Part of a small language model's weights.
Size: width 256, 11M parameters.
Architecture: RMSNorm before each block, learned and rotary positions, untied embeddings.
Training: 385M tokens, 5535 steps.
MLP neurons of a small language model. Each row is named by its layer, matrix (gate and up: input weights) and neuron, and shows model dimensions 16-79. Each number is 128 + 24 x the weight over its row's rms, rounded and kept within 0 to 255. A neuron's up and down rows have the sign that makes its largest values positive.
Before each neuron's rows, "fires in" lists the words (lower case) most often at its 100 highest values on Wikipedia text that the model never trained on. A number after a token or word is its count.

fires in: "his" 45, "their" 27, "its" 6, "s" 6, "this" 5, "whose" 4
L8.gate466 [144  97 115 125 135 110 117  73 148 174 112 148 135 129 111 150 126 128  98 140 123 111  81 144 124 103 124 145 146 147  94 140 136 141 147 123 179 114 175 114 135 120 139 127 153 126 125 114  90 117 136 162 109 132 103 137 129  82 142 150  78 125 145 104]
L8.up466 [138 108 118 130 145 119  64 105 142 130 125 109 127 111 124 131 146 135 120 116 118 105 141 126 141 112 139 156 149  99 134 166 114 114 115 139 149 125 118 147 134 148 110 144 128 132 112 160 130  66  87 127 122 160 110 108 171 111 160 155 148 115 108 129]

fires in: "may" 29, "april" 16, "february" 8, "october" 8
L5.gate16 [120 111 125 129 181 122  96 131 142 129 136 113 109  83 131 130 142 112 133  89  89 173 123 110 153 115 141 163 104 172 151 138 175 126 115 129 100 128  98 121 122 153 125 107 106  94 109  96 109 122 107 135  93 128  84 110 155  63 136 137 164 148 125 124]
L5.up16 [164 106 116 146 167 152 144 126 163 115 105 119 147 123 154 140 147 143 133 118 163 159  83 101  90 140 135 140 138 126 120 131 151 153 132 119 126  85 126 109 131 147 127 158 138 100 113  78 124 139 122 136 104 128  91  62 105 139 111 123 116  92  92 152]

fires in: "have" 48, "having" 9, "david" 7, "gave" 5
L2.gate375 [112 126 126 148 109 128 150 103 167 132 103 106 129 153 146 139 128 123 146 178 139 139 138 155 163 114 132  79 141 119 148  95  92 113 123 113 122 137 107 124 135 121 104 126 157 165  89 143 109 171 121 144 118 150 127  89 124 177 126 133 121 138 139 123]
L2.up375 [ 74  96 139 156 123 123 109 143  93 175 112 137 114  87 187 107 127 121 146 122 117 109 117 127 151 101 123 115 202 120 119 163 116 154 139  98 101 177 100 133 147 120  73 170 161 118 112 115 142 138 109 122  98 147 112 145  84 111 151 135 120 109 111 122]

fires in: "after" 58, "before" 24, "however" 14
L3.gate455 [130 116 106 158  71 118 140 103 120 144  98 120 125 122 126 136 117 129 131  78 113 136 138 144 102 133  81 169 160 143  91 121 127 129 109 128 161 117 136  96 156 116 108 136  67 137 135  72  99 120 127 141 136  98 167 121 167 122 142 102 181 114  78  85]
L3.up455 [137 172 135 137 114  86 117 156 119 165 111  83 125 107 113 115 147 105 128 129 137 170 151  79 160 164 135 113 167 145 139 106 136 110  94 112 115 133 159  87 160 162  92 147 128  99 144 114 121  54 132 133 117 135 109 136 160 160 136 163 151  98 147 164]

fires in: "october" 13, "february" 13, "january" 13, "august" 10, "july" 8
L5.gate156 [157 110 180 136 128  97  75  87 152 105 120  80 141 106 128 142 138 127  99  99 176 111 146  96 102 134 139 106 125 148 178 100 167 112 151 114 104 127 144 150 164  97 142 107 137 127 124  90 129 117 165 159 137 128 127  83 151 125 117 109 162  76 156 122]
L5.up156 [109 127 154 145 107 159 110 117 172 124 125  76 152 101 133 128 116 101 102 103 122 108 135  32  89 130 157 106 169 144 134 145 123 112 144 146 125 117 147 122 152 134  94  91 150  77 108 145 141 151 125 104 156 136 131 112 150 119 120 107 121  93 151 125]

fires in: "its" 50, "series" 14, "itself" 5, "arms" 4, "terrausd" 4, "feature" 4
L5.gate648 [158 109 161 127 105 161 119  91 139 121 132 109 129 107  81 126 109 169 142 123 134 114  99 123 168 186 144 125 135 185 126 105  98 109 121 150 143  92 115 137  93 115 136 108 109 150 128 109 121 129 161 183 145 138 127 118 110  73 165 118 112 101 115 123]
L5.up648 [149 118 123 134 136 107 101 132 137 177 120 119 142 118 132 124 113 125 126  67  98  93  94 150 129 126 185 137 118 145 160 106 163 120 139 139 135 125 161  66 168 157 115 165 121 108 166 136 130 122 120 161 113 151 125 127 110 123  77 146 109  80 143 116]

fires in: "may" 24, "february" 21, "april" 18, "january" 10, "september" 7, "june" 6
L6.gate522 [120  88 112 158 109 115 106 110 121 110 126  82 138 108 134 104 149  61 139 113 143 138 142 129 109 152 147 144 166 176 157  96 154 149 140 128 121 100 107 124 122 181  88 156 112 117 114 129  96 172 154 144 103 116  99 133 142 140 118 109 149  83 113 141]
L6.up522 [134 121 151 120  98 126 156 124  70 120 127  92 108 137 151 134 138 120 130  93 152 137  64  71 150 169 160 121 164 141  74 132 135 154  88 114 137 155 100 105 132 178 100 129 106 132 143 117 124 120 137 132 125 123  92 138 141 143 140 140 106 153 129 125]

fires in: "american" 21, "around" 11, "route" 9, "living" 5, "located" 5
L6.gate333 [166 134 169  92  79 121 142 138 123 108 116 143 112 132 114 102 154 111 131 105 142 158 157 119 137 123 109  84 152 151 166 130 163 109 103 111 118  87 127  99 186 115 108  96 127 125 168 126  86 138 133 130 126 160 139 114 160  89 147 135 135 155 134 131]
L6.up333 [157 139 136  83 124 111 111  91 119 117 134 135 124 127 129  77 119 145 157 163 104 123 166 168 176  93 109 141 154 183 122 143 160 122 119  83 143  84 120 134 144 121 107 139 132 109 112 119 137 130 164 152 111 130 143 164 138 103 115 109 143 126 135 113]

fires in: "it" 22, "i" 15, "ii" 6, "iii" 4, "irish" 4, "irc" 4
L3.gate139 [131 124 172 107 107 123 123 193 102 164 140  90 144  90 138 137 122 137 123 136 116  97 114 157 147  99 143 130 118 105 125 131  97 109 102 134 144 117 120 148 141 139 148 174 150 169 120 138 125 136 119 129 182 107 122 114  90 138 143 116 145 167 116 113]
L3.up139 [116 122 144 108  96 138 120 158 142 115 110  90 145 128 123  62 127 159 124 176 143 127 149 125 133 119 123 115 107 110 124 152 127 147 107 131 125 114 128 152 167 119 108 164 126 172 140 131  94 140 133 106 148  97 143 107  96 167 156 130 161 168  94 130]

fires in: "on" 68, "one" 14, "only" 12, "once" 4
L2.gate124 [131 134 130  84 154  98 148 125  90 143 104 154  90 107  91 100 151 127 111 101 142 147 149 130 145 158  85 142 126 118 160 114 168 124 135 126 154 157 131 111 122  97 121 133 137 110 124 141 138 151 185 127 178 122 132 146 127 142 106 125 129 158 144 117]
L2.up124 [115 125 115  77 130  98 127 126 100 163 110 133  93  88 112 121 178 108 141 111 131 148 135 126 131 149  93 126 146 123 143 100 161 153 162 115 130 170 100 107 154  88 107 131 147 118 132 140 134 141 186 149 175 147 139 151 136 155 125 152 129 166 131 138]

fires in: "all" 19, "also" 17, "along" 6, "although" 5, "al" 5
L3.gate88 [135 135 154 125 113 139 177 138 137 102 124 163 114  87 142 139 156 128 123 134 104 115 125 164 142 171 136 143 134 120 103 115 137 109 140 148 119 131 112 130 142 145 146 127 115 154  95 106 107  99 150 112 137 127 113 108  92 127 136 101 163  90  98 112]
L3.up88 [102 142 138 114 139 176 138 132 152 136 141 163 141  79 117  82 134 120  98 143 136 134 146 110 142 138 113 129 114 106 145  66 114 134 105 147 127 129 122 142  71 128 112 166 130 109 133 112 130 160 130 105 136 126 149 124  88 103 103 139 123 132 109  71]

fires in: "of" 60, "october" 8, "opposite" 5
L6.gate631 [139 136 140 121 120 140 123 113 137 118 137 116 115 141 155 132 142 128 111 112 103 116 108 151 129 142 126 198 122 150  79 179 101 161 144 167 102 145 129 143 111 159 134 106 134 134 145 138 126 101 130 168 137 124  72 116 109 151 122 108 153 137 155 106]
L6.up631 [149 185 125 142 112 134 155 144 153 145 109  95 108 122 138 137  97 148 167  94 136 157  84 135 158 114 125 118 149 106 152 122 150 139 141 135 100 121 128 138 119 151 129  98 127 175 123 134 145 120 104 104 143 117 156 136  55 125 140 118 113 127 106 143]

fires in: "have" 28, "david" 11, "rzav" 7, "having" 5, "kaavi" 4
L2.gate97 [136 124 129 156  49 125 143 106 178 172 128 150 184 149 182 116 148 138 129 128 123 120 121 138 144 142 125  94 169 175 111 121 119 155 124 120 121 132  95 141  95 120 120 149 152 116 125 138 136  98 130 155 117 137 147 139 151 134  97 118 114  88 139 100]
L2.up97 [128 172 186 136 117 136 125 128 163 105 129 112 134 142 167 116 178 130 144  95 115  99 104 102 137 100 143 125 169 116 121 135 132 138 121 131 129 111  98 191 118 117 108 128 128 116 125 159 128 164 151 133  97 139 142 126  96 149 125 115  90  64 156  43]

fires in: "between" 28, "became" 17, "when" 6, "beijing" 5, "become" 5, "because" 5
L3.gate674 [135 104 128 166 135 133 161 121 101 122 132 162 115 172 147 154 178 114 152 163 112 132 127 158  85 117 109 133 106 110 117 137  92 109 104 132 167 137 106 157 122 117 107 100 114  96 133 127 153 145 165 146 133 148 143  67 133 101 153 175 149 107 134 165]
L3.up674 [132 111 154 113 136 103 129 121 134 144  92 131  75 139 139 114 129 145 153 133 130  86 102 122 111 143 131 145 118 125 109 135  95  91 114 138 136 150 107 132 117 122 124  76 109  88  92  92 116 137  71 156 102 122 129 135 136 131 148 125 135 150  99 135]

fires in: "became" 24, "best" 15, "against" 12, "become" 8, "becomes" 6, "because" 6
L3.gate490 [182 125 103 158 103 126 133 169 112 127 125 139 102 128 160 158 161 124  91 126 132 111 122 133  92 101 109 107 138  96  78  95 124 130  98  96 140 142  83 186 113 146 109  84 111 132 144  98 146 141 144 112 146 137  92 125 127 127 110 147 133 118 118 137]
L3.up490 [133 111 149 117 140 127 124 150  97 159 153 128 136 134 107 170 128 137  97 142 126 130  98 192 109 142 108  99 111 148 108 155 125  78 138 117 127 147 120 112  99 127 152 153  95  92 183 130 142 143  91 112  83 102 134 131 130 111 134 100 129 177 118 146]

fires in: "while" 42, "where" 27, "since" 9, "although" 8
L6.gate401 [126  77 113 142 151 152 163 147 138 106 142 109 168 121 109 117 139 140 154 108  64 126 121  80  84 178 151 124 174 142 130 128 137 153 119 131 117 147  95 151 152 146 109 125 155 139 113 163 112 127 128 154 113 129 153 134 104  81 105 145 130 171 108 110]
L6.up401 [ 88 134 129 163 157 169 162 104 149 146  95 135 155 122 130 118 164 138 129  91 108 121 101 109 151 169 147  62 146 161 139 110 124 108  63 111 123  94 127 118 169 120 153 144 124 105 137 165 133 121 104 127 124 130 187 134 166 102 111 127 131 143  96 143]

fires in: "de" 31, "development" 9, "death" 8, "defense" 8, "defeat" 6, "deal" 6
L2.gate83 [ 82 171 139 177  45 115  98 120 114 149 144 160 156 144 130 102 104 110 123 107 112  86 131 138 156 154 112 124 121 143 127 156 137 126 151 143 121 110 111 148 149 126 115 151 134 133 156 109 148 113 101 128 142 117 153 128 139 157 131 150 127 133 156 107]
L2.up83 [ 65 177 162 167  81 107  91 153 102 142 130 160 168 151 155 130 122  93 114 107 116 111 130 156 129 110 134 126 111 141 135 143 142 116 126 124 138 134 125 152 151 138 115 128  91 113 181 123 155 107 136 154 106 100 140 114 182 147 123 163 132 134 155 123]

fires in: "an" 61, "any" 7, "analysis" 4
L2.gate450 [137 110 146 124  88  95 144  94 108 133 103  97 129 138 113 167 118 133 118 132 165 141 131 160 138 118 100 126 136 136 145 130 142 138 167 167 113 138 103 169 118  96 174 154 154 136 131 125 149 132 162  87 119 117 157 115  89 136 118 140 134 117 137 100]
L2.up450 [161 140 163 121  98 102 112 107 134 150  86 130 140 134 102 146  99 107 108 143 188 126 106 158 153 121  94 126 168 153 123 116 130 125 142 134 111 143 106 155 149 107 169 142 156 139 125 101 141 122 175 114 136 116 166 133  76 127 138 137 128 140 131 121]

fires in: "to" 33, "blue" 8, "into" 7, "fairy" 5, "hot" 4, "avenue" 4
L5.gate484 [126 133 115 107 168 110 130 154 167 133 118 136 116 130 136 121 108 114 103  83 135 155 106  98 150  92 116 122 137 168 122 119 147 163  95 150 117 163 168 104 115 153 145 108 121 115 166 145 189 119 134 103 122 124  83 117  69 140 109 119  98 111 107 128]
L5.up484 [137 157 112 110 140  93 149 142 151 137 138 138 140 152 137 152 129  87 120 129 113 107 163 146 109 124 142 153 116  99  97 131 135 136 149 139 137 180 115 142 112 142 142 137 117 101 150  97 115 117 124 111  69  89 122 122 146 143 121 111 123 151 100  95]

fires in: "in" 37, "united" 15, "japanese" 8, "information" 6
L3.gate314 [170  89 153 115 141 124  66 153 112 121 120  75 117 129 137 144 157 155 120 112  93 192  83 129 163 144 124 132 106 112 111 172  96 122  93 104 121 144 153 129 127 133 122 139 112 139 170 146 138 102 136 121 166 144 121 146 122 152 150 146 150 171 128 139]
L3.up314 [160 115 148  87 141 114  84 159  95  81 126  75 112  94 168 170 147 135 152 103 100 132 108 153  83 152 116 118 142  97 138 107  89 154 114  95 159 199 139 137 110 112 152 136 129 117 150 140  99 142 124 119 134 131 128 135 121 118 138 149 127 166 159 114]

fires in: "de" 38, "death" 7, "development" 6, "deal" 6, "defeat" 5, "defense" 5
L2.gate313 [ 99 179 155 119 112 106 139 124  74 160 130 126 112 125 161 117 159 106  88 112 101  97 125 128 138 124 108 124 124 130 133 150 127 134 110 120 124 141 110 103 121 120 131 120 140 158 168 136 163 143 141  98 122 121 153 133 145 115 116 149 173 148 154 163]
L2.up313 [109 182 149 116 113 122 125 151  95 141 132 127 130 131 161 104 141 100 107  86  81 118 153 142 127 126 115  97 114 103 165 135 132 165 114 137 141 126  99 129 135 139 141 165 124 132 186 138 156 144 134 121 145  95 137 134 130 129 121 135 148 147 150 130]

fires in: "to" 89, "took" 4
L2.gate674 [136 135 124  83 155 110 136 150 109 116 106 125 138 131 154 149 168 117 128 102 126 131 121 144 114 148 143 126 122 122 165  90 143 143 105 168 126 136 109  78 117  90 161 181 130 123 155 152 128 123 149 107 148 112 100 133 123 144 121 137  96 154  76 130]
L2.up674 [151  96 113  70 167 117 125 136 108  97 110 113 153 135 155 160 156 121 118 112 131 152 104 151 106 144 149 124 114 127 165  95 149 156 118 114 113 151 106 107 122 103 159 189 104 118 148 158 129 108 149 119 127 125  89 110 143 149 123 152 115 136  66 139]

fires in: "greek" 10, "c" 9, "season" 9, "other" 8, "side" 8, "like" 8
L5.gate195 [103 149 144 116 110 106 124 150 147 171 144 130 145 129 151 125 139 125 108 138 154 117 104 117 143 144 109 135 127  91 111 139 135 132 129 171 103 106 146 134 170  87 136 167 146 113 133 128 115 129 122  94  86 160 134 153 153  99 136 137 124 144 113 113]
L5.up195 [137 148  77 146 150 109 162 130 148  92 118 171 134 122 161 149 126 138 115  99 155 105 138 133 137 128 125 149 127 119 105 168 163 127 123 117 148 113 159 118 101 114 107 168 125 112  98 121  82 120 120  68 108 131 134 181 149 160  88 148 151 147 158 145]

fires in: "of" 53, "efforts" 5, "offered" 4
L8.gate637 [113 161 129 119 143  97 100 139 113 141 135 125  72 171 154 142  95 111 114  92 120 108  94 150 124 128 134 116 101 144 116 144  98 157 128 146 131 160 102 138 122 156 159 173 128 116 105 117 125 127 104 137 127 106 133  77 168 129 147 148 136 127 153  98]
L8.up637 [123 141 137 139  70  90  93 123 141 137 150  88 117  70 191  95 103 115  96  93  91 100 114 147 124 111 120 119 115  90 124 145  89 140 147 143 141 129 120 109 133 120 121 114 145 144 128 107  94 107 114 133 113 132 108 126 125 127 116 140 122 126  94 134]

fires in: "university" 17, "until" 10, "united" 9, "stadium" 7, "region" 7, "county" 4
L10.gate632 [114 129 164 153 115 133 142 128 135 130 113 137 121 105 155 171 116 125 117 136  56 154 171 111 106 147 144  94 124 138 141 118 111  86 116 122 112 111 140 140  94 170 203 100 146 131 123 125 170 143 113 148 130 171 159 147 107 117 110 143 156 146 148 144]
L10.up632 [129  70 113 130  95 145 146 152 106 125 123 116 122 116 115  99 156 141 117 123 121 113 158  93 137 142 103 100 138 107 112 123 139 116 124 155  82 144 134 145 120  76 131 124 138 134 128 123 148 108 115 132 142 110 148 126 109 157 103 107 191 119 113 144]

fires in: "at" 67, "from" 9, "attack" 4
L3.gate633 [130 110 129 110 165 107 119 103 114 150 136 162 128 163 161 130 104 141 103  88  92 145 145 151 173 154 119 135 126 139 171 149 129 107 124 157 129 159 125 111  90 104 125 156 120 128 109 152 141 107 125 150  93 144 129 144  98 145 125 149 112 163  84 130]
L3.up633 [130  90 118 121 148 116 114 113 120 157 103 158 134 147 152 134  99 116 146  95 155 146 113 176 160 146  98 148 137 159 155 127 132 120 139 141 147 136 129 133 105  94 133 134 121 130 116 179 166 144 128 144  88 113 132 142  88 134 112 166 132 162  93 150]

fires in: "some" 33, "many" 18, "any" 10, "one" 6, "most" 5, "by" 5
L6.gate23 [139 130 136 152 141 129 159 155 136 122 134 151  93 120  87 147 148 127 118 159 113 166 111 174 107 149 130 142 129 115 161 106 129 141  80 103 109  85  89 142 118 137  93 128  98 146 127 143  57 179  99 164 180 117 161 169 147 119 135 117  92 118 145 140]
L6.up23 [103 125 190 122 139 118 106 125 108 145 123 100 134 136 117 102 136 143 135 110  90 136 140 148 119 130 147 149 156 112 122 133 125 139 158 124 123 108 114 148 145 149 151 143 104 146 103  83 132 150  85 154  86 115 143 138 186 139 131 137 122 121 111 136]

fires in: "after" 51, "among" 12
L10.gate456 [109 131  74 123 127 139 121 183 112 148 122 184 126 136 119 159 130 121  82 133 137 139 176 107 106  87 164  71 130 125 116 144 114 132 156 141 142 124 116  95 171 166  95 143 107 136 133 127 129 123 114 108 148  94 104 139  92 116 120  91 110 105  87 150]
L10.up456 [141  80 119 144 106 124 124 145 103 119 142 114 197 189 141 159 132 137 121 146 133 149 136  61 112 132 105 122 161  80 146 106 125 116 138 147 118 153 116 137 135 152 114 120  74 127 124 139 127 102  87 131 129 137 105 132  94 138 122 118 106 102 139 168]

fires in: "in" 49, "xiii" 6, "i" 4, "it" 4
L3.gate186 [108 120 102 143 147 166 114 142 131 132 113 125 117 110 161 106 145 103 115 142 169 141 124 136 121 119  83 145 154 117 128 115 141 145 168 121 145 114 146 144 137 127 110 123 149 156 113 124 126  81 177 152 128  67  94 139  93 167 147 142 134 110 140  99]
L3.up186 [129 129  74 138 106 163 126 127 115 122 110 138 124 120 187  92 136 112 122 157 174 149 107 145 126 110 103 124 161 152 136 125 130 139 185 139 127 129 135 144 160 101 143 150 125 138 108 134 123  94 179 118 124  56  98 153 133 147 174 142 162 110 105 161]

fires in: "from" 98
L2.gate351 [129 116 149 143 158  93  87 138 120 127 126 108 105 133 169 147 137  80 121 102 145 157 140 148 130 151 149 160 153 124 152 204  76 104 160 122 195 149  76 129 143 123 147 177 141 125 136 137 114 144 167 113 113 119 142 111  79 119 124 139 137 142  93 129]
L2.up351 [129 122 137 130 155 100 108 126 105 122 139 117 112 124 167 133 135  83 111 111 140 155 120 140 136 138 137 149 153 145 145 188  81 112 170 113 180 125  80 139 157 132 144 156 137 137 140 154 111 157 142 128 132 122 136 106  62 119 128 135 158 151 109 143]

fires in: "after" 49, "before" 18, "efforts" 6, "aft" 5
L8.gate198 [ 97 121 145 131 115  80 135 102 136 132 101 103 137 139 147 107  94 103 136 136 107  81 149 147 145 130 166  87 155 101  96 114 113 135 145 134 150 100 107 113 150 134 151 168  80 146 138  83 126 175 124  96 100 135 156 171  93 126  94 122 130 108 139 164]
L8.up198 [154 153 113 128 106 150  91 154 123 170 136 111 116 142 105 110 130 125 100 112 180 159 102 120 178 138 122 131 130 116  83 116 140 148 137 142 142 151 165  90 150 163 111 149 123 150 160 161 142 108 131 118  91 112 134 130 187 154 117 141 119 102 154 125]

fires in: "its" 58, "his" 36, "itself" 6
L2.gate192 [136 112 117 154 109 104 136 134 149 153 116  74 137 123  81 156 109 137  81 160 177 125 114 141 156  79 142 130 140 169 118  96 122  97 155 139 143 126 131  95 149 147 147 124 115 140 126 116 135 118 118 166 109 140 125 133 100 114 120 150 124 115 144  97]
L2.up192 [141 180 122 169 118 112 128 105 155 145 122  88 130 161  97 143 124 116 110 116 175 126 122 123 134 112 149 128 148 163 100 101  91  73 148 128 159 151 142  95 148 113 165 129 137 150 126 112 140 141 132 154 150 127 120 133  71 148 127 177 141 118 126 103]

fires in: "it" 72, "its" 11, "italy" 6, "italian" 5
L2.gate239 [149 124  82 170 148 160 107 166 126 153 111 138 110 162 169 139  90 146 141  70 153 146  74 155 114 160 170  96 118 144 156 127 105 126  99 149 151 141 131 122 115 122 104  97 159 117  90 149 120 102 162 115 118 132 112 120 108 104  84 128 108 116 143  96]
L2.up239 [122 116  90 145 153 182 117 186 124 135 109 119 107 159 149 143  72 150 156  83 147 131  78 138 104 169 144 129 119 135 159 130 104 133  88 167 149 138 119 132 107 121  93 102 160 122 109 151 119 129 153 110 125 154 125 130  98 125  91 127 113 114 146  97]

fires in: "to" 73, "may" 5, "got" 4, "t" 4
L10.gate65 [ 97 141 100 130 113 102 114 125 153 139 104 101 118 102 163 137 147 141 146 133 157 165 136 117 120 131 192 140 147 107 115 188 105 103 135 139 121 131 120  86 171  95 113 138 100 129  96 122 180 154 138 118 140 126 128 142 137  98 110 127  94 161 106 159]
L10.up65 [120 181 157 136 132 133  95 115 138  98 117  80 180 126 144 159 138 128  73 131 105 133 123 137 112 145 161 108 108 128 150 135 175 110 113 120  98 138  94 132 145 140 151 108 114 119 124 127 152  84 137  96 147 143  71 129 160 151 137 128 135 166 126 134]

fires in: "the" 39, "s" 11, "his" 7, "born" 4, "december" 4
L10.gate354 [133 144 103 139 113 155 199 125 161 113 119 113 135 130 159 164 138 123 158 138  91 123 125 151 161 155  86 134 149 169 103 112 120 120 117 133 160  86 145  77 127 147 168 104 119 119 154 132 113 140 149 118  85 130 107 132 129 131 104 147  89 142 150 141]
L10.up354 [118 125 144 106 145 121  96 110 145  90 132 147 146  81  97 152 143 150 137  91 118 126 127 109 126 166 164 106 150 145 123 119 154 123 118 173 132 162 100 119 129 139 120 127 131 137 121 133 142 110 129 120 151 134 137 116 157 139 168 185 144 129 148 103]

fires in: "states" 46, "general" 11, "denmark" 5, "limited" 4
L6.gate671 [116 133 146 138  83 120 122 142 109 136 144 165 115 117 132 115 151 194 110 111 138 145 121 151 160 124 136 160 105 152 117 114 148 153  65 125 154 122 120 112 183 146 147 128  96 140 151  68 170 106 137 122 174 134 132 118 104 152 152 161 153 130 130 118]
L6.up671 [136 127  90 140 105 130 117  95 116 146  70  50  81 126  93 123 155 136  89 127 133 128 152 129 124 119 152 146 108  94  94 122  94 154 123  92 163 143 169  95 135 156 106 113 132 102  90 118 111  78 160 143 104  91 147 119 169 126 119 144 113 141 117 118]

fires in: "team" 25, "league" 15, "games" 12, "election" 10, "stage" 8, "station" 5
L5.gate247 [156 125 134 150 108 122 132 152 138 109  88 129 110 159 139 138 132 108 127 117 120 119 150 122 106 170 134 169 128 159 114 116 108 118 110 132 127 136 134 155 113 136 118  84 143 142  99 121  91 168 155 120 157 102 162 109 153 109 138  91 116 136 152 139]
L5.up247 [109 137 164  90 111 104 118 160 116 138 101 142 146 173 136 120  74  91 120 169 129  76 121 126 142 158 169  99 123 116 143 147 144 103 127 127 180 137 160 141 181 111 103 138 144 110 119 111  78 120 116 151 142 136 156 146 103 145 144 109 135 155 147 160]

fires in: "january" 24, "march" 12, "july" 10, "august" 10, "may" 10, "april" 8
L10.gate655 [127 154 142 123  99 110 143 111 180 131 141 146 144 116 121 165 152 112 145 133 135 128 158 139 146 196 119 133  96 156  99 113  96 155  99 109 104  98 168  69 148 132 124  90 118 167 187 112  95 150 144 128 137 128  94 130 131 142 130 130  87 136 123 128]
L10.up655 [111 137 122 127 131 112 131 134 145 125 106 156  99 135 140 165 161 146 160 154 104 153 102 120 113 171 118 140 121 137  65 135 102 103 130 116 140 150 194 123 156 152 102 141 137 135 167 143 122 138 135 150 119 118 123 134 100 160 128 116  85 123 137  81]

fires in: "who" 52, "member" 29, "by" 8
L3.gate413 [154 167 152 153 126 134 123 138 144 141 136 100 116 145 111  96 134  53 162 150 149 146 119  97 155 132 100 159 166 151 129 109  75 172 144 184 154 110 132 168 127 101 113 126 108 141 139  98 142 137 176 165 121 101 112  99  84 181 123  89  97 152 159 164]
L3.up413 [179 137 101 129 107 163 133 116 124 132 123  79 136 135 157 116 152 155 115  96 114 114 116 175 137 117 104 118 143 169 164 122 110 165  94 129 121 136 160 148 160 144 104  91 154 167 135 108 117 147 153 176 116 117 113 107 164 141 147 102 143 154 150 124]

fires in: "during" 50, "on" 22, "at" 9, "around" 7, "one" 4
L5.gate627 [118 153 117 119 117 146 150 109 149 139 123 117 137 153  96 108 123 140 127  85 139 110 139 115 125 135 165 113 125  90 132 110 159 153 168 133 138 136 144 129 107 120 140 123 133 125 156 146 140 150 148 128  96 158 132 123 133 145 171 157 146 146 134 100]
L5.up627 [131 140  85 117 141 164  92 145 152 128 141 180 126  97 114 121 136 142 142  75 118 185 130 110 105 143 121 151 166 142 149 140 165 165 154 113 170 120 134 102 156 106 120 178 109 125 156 114 166 126 101 141 171  95 113 116  95 159 164 155 125  94 148 183]

fires in: "who" 32, "due" 16, "back" 12
L3.gate6 [105 136 125 125 127 123 140 130 155 146 137  86 155 161 112 144 107 135 133 120 124 156  85 118 157 122 137 119 148 163 128 152 105 129  88 178 128 120 123 145 100 151 138 140 134 118 138 101 125 151 126 123 182 104 127 141 132 148 163 100 108 137  87 126]
L3.up6 [131 159 133 128 106 144 145 159 156 164 143 125 127 127 136 136 142 109 143 141 135 156 118 111 166 142 165 137 153 134 127 111 102 115 137 127 145 143 118 158 139 179 113  87 166 161 156 101 150 126 116 152 147 101  87 117  96 168 121  79 133 103 132 143]

fires in: "july" 25, "january" 25, "june" 12, "august" 10, "two" 8, "april" 7
L10.gate185 [ 91 155 143 171 149 125 119 120 101  88 146 140 123 103 102 159 149 152 135 131 100 141 122 148  92 180 111 115 100 101  77 109 128 146 105 147 102 146 135 123 119 157  79 133 142 150 162 135 113 126 110 110 104 113  71 162 124 102 123 112  58 102 162 159]
L10.up185 [139 108 156 128 165  87 114 132 137 141 155 130 110 163 120 160 133 123  84 125 108 138 127 146 138 127 112 114 145 126 111 153  98 114 115 181 101 106 128  89 136 143 120 110 120 102 108 100 130 114  82 141 180  91 177 175 127 135 133 143 104 118 128 116]

fires in: "it" 31, "i" 15, "its" 4, "india" 4
L3.gate404 [159 111 142 131 123 145 146 109 127 163 129 122  90 104 138 121 138 145  82 140 140 116 114 100 111 101 120  58 136  98  91 157 143  95 119 117 113 123 157 131 134 111 117 179 148 156 107 156 166 102 114 147 196 131 108 125 121 135  88 105 136 115 101  76]
L3.up404 [162  96 131 132 133 157 153  87 131 140 120 117  69  92 148 117 147 168 102 137 190 117 109 125 133 102 142  89 127 111  91 147 135 104 126 107 116 145 128 134 145 117 135 183 122 145 102 153 183 109  71 127 182 142 123 111 125 148 121 130 123 157 126 138]

fires in: "in" 41, "on" 7, "by" 7, "chinese" 6, "china" 5, "one" 5
L6.gate147 [ 88 148 131 150  85 110 113 155 102 131 145 128 129 118 128 131 157 108 121  65 142  94 109 130 140 128 138 148 172 126 105 155 109 134 126 162  92 104 115  95 105 147 117 187 168  91 146 132 141 134 147 140 144 143 105 109  96 106 115 116 145 152 106 107]
L6.up147 [125 136 108  66 119  94 121 131 113 108 133 148 104 149 118 102 140 149 147 149 110 115 140 151 106 149 139 148 109 132 110 146 137 143  99 144 152  73 144  81 120  76 100 137  91 135 171 161 150 119  89 159 150 124 116 100  89 105 113 154 132 117 187 131]

fires in: "between" 38, "until" 21, "although" 8, "since" 5
L6.gate442 [158 153  85 139 124 132 124 105 157 130 116 104 165 135  87  98 116 139 132 103 140 103 158 103 131 149 178 103 138 132  95 123 154 182 138 120 173 118 146 125 131 135 130 136 145 141 161 171 147 124 116 161 127 174  99 143 130  97 104 158 127 126 121 116]
L6.up442 [125 132 120 124 142 152 149 124 157 125 151 131 132 126 134 119 147 188 120 150 106 139 124 110 135 146 124 122 164 145 112 137  80 139 149  53 146 120 134 154 123 121 123 101 112  85 137 154 134 138 154 158 138  64 120 127 145 133 122 132 102  96 140 192]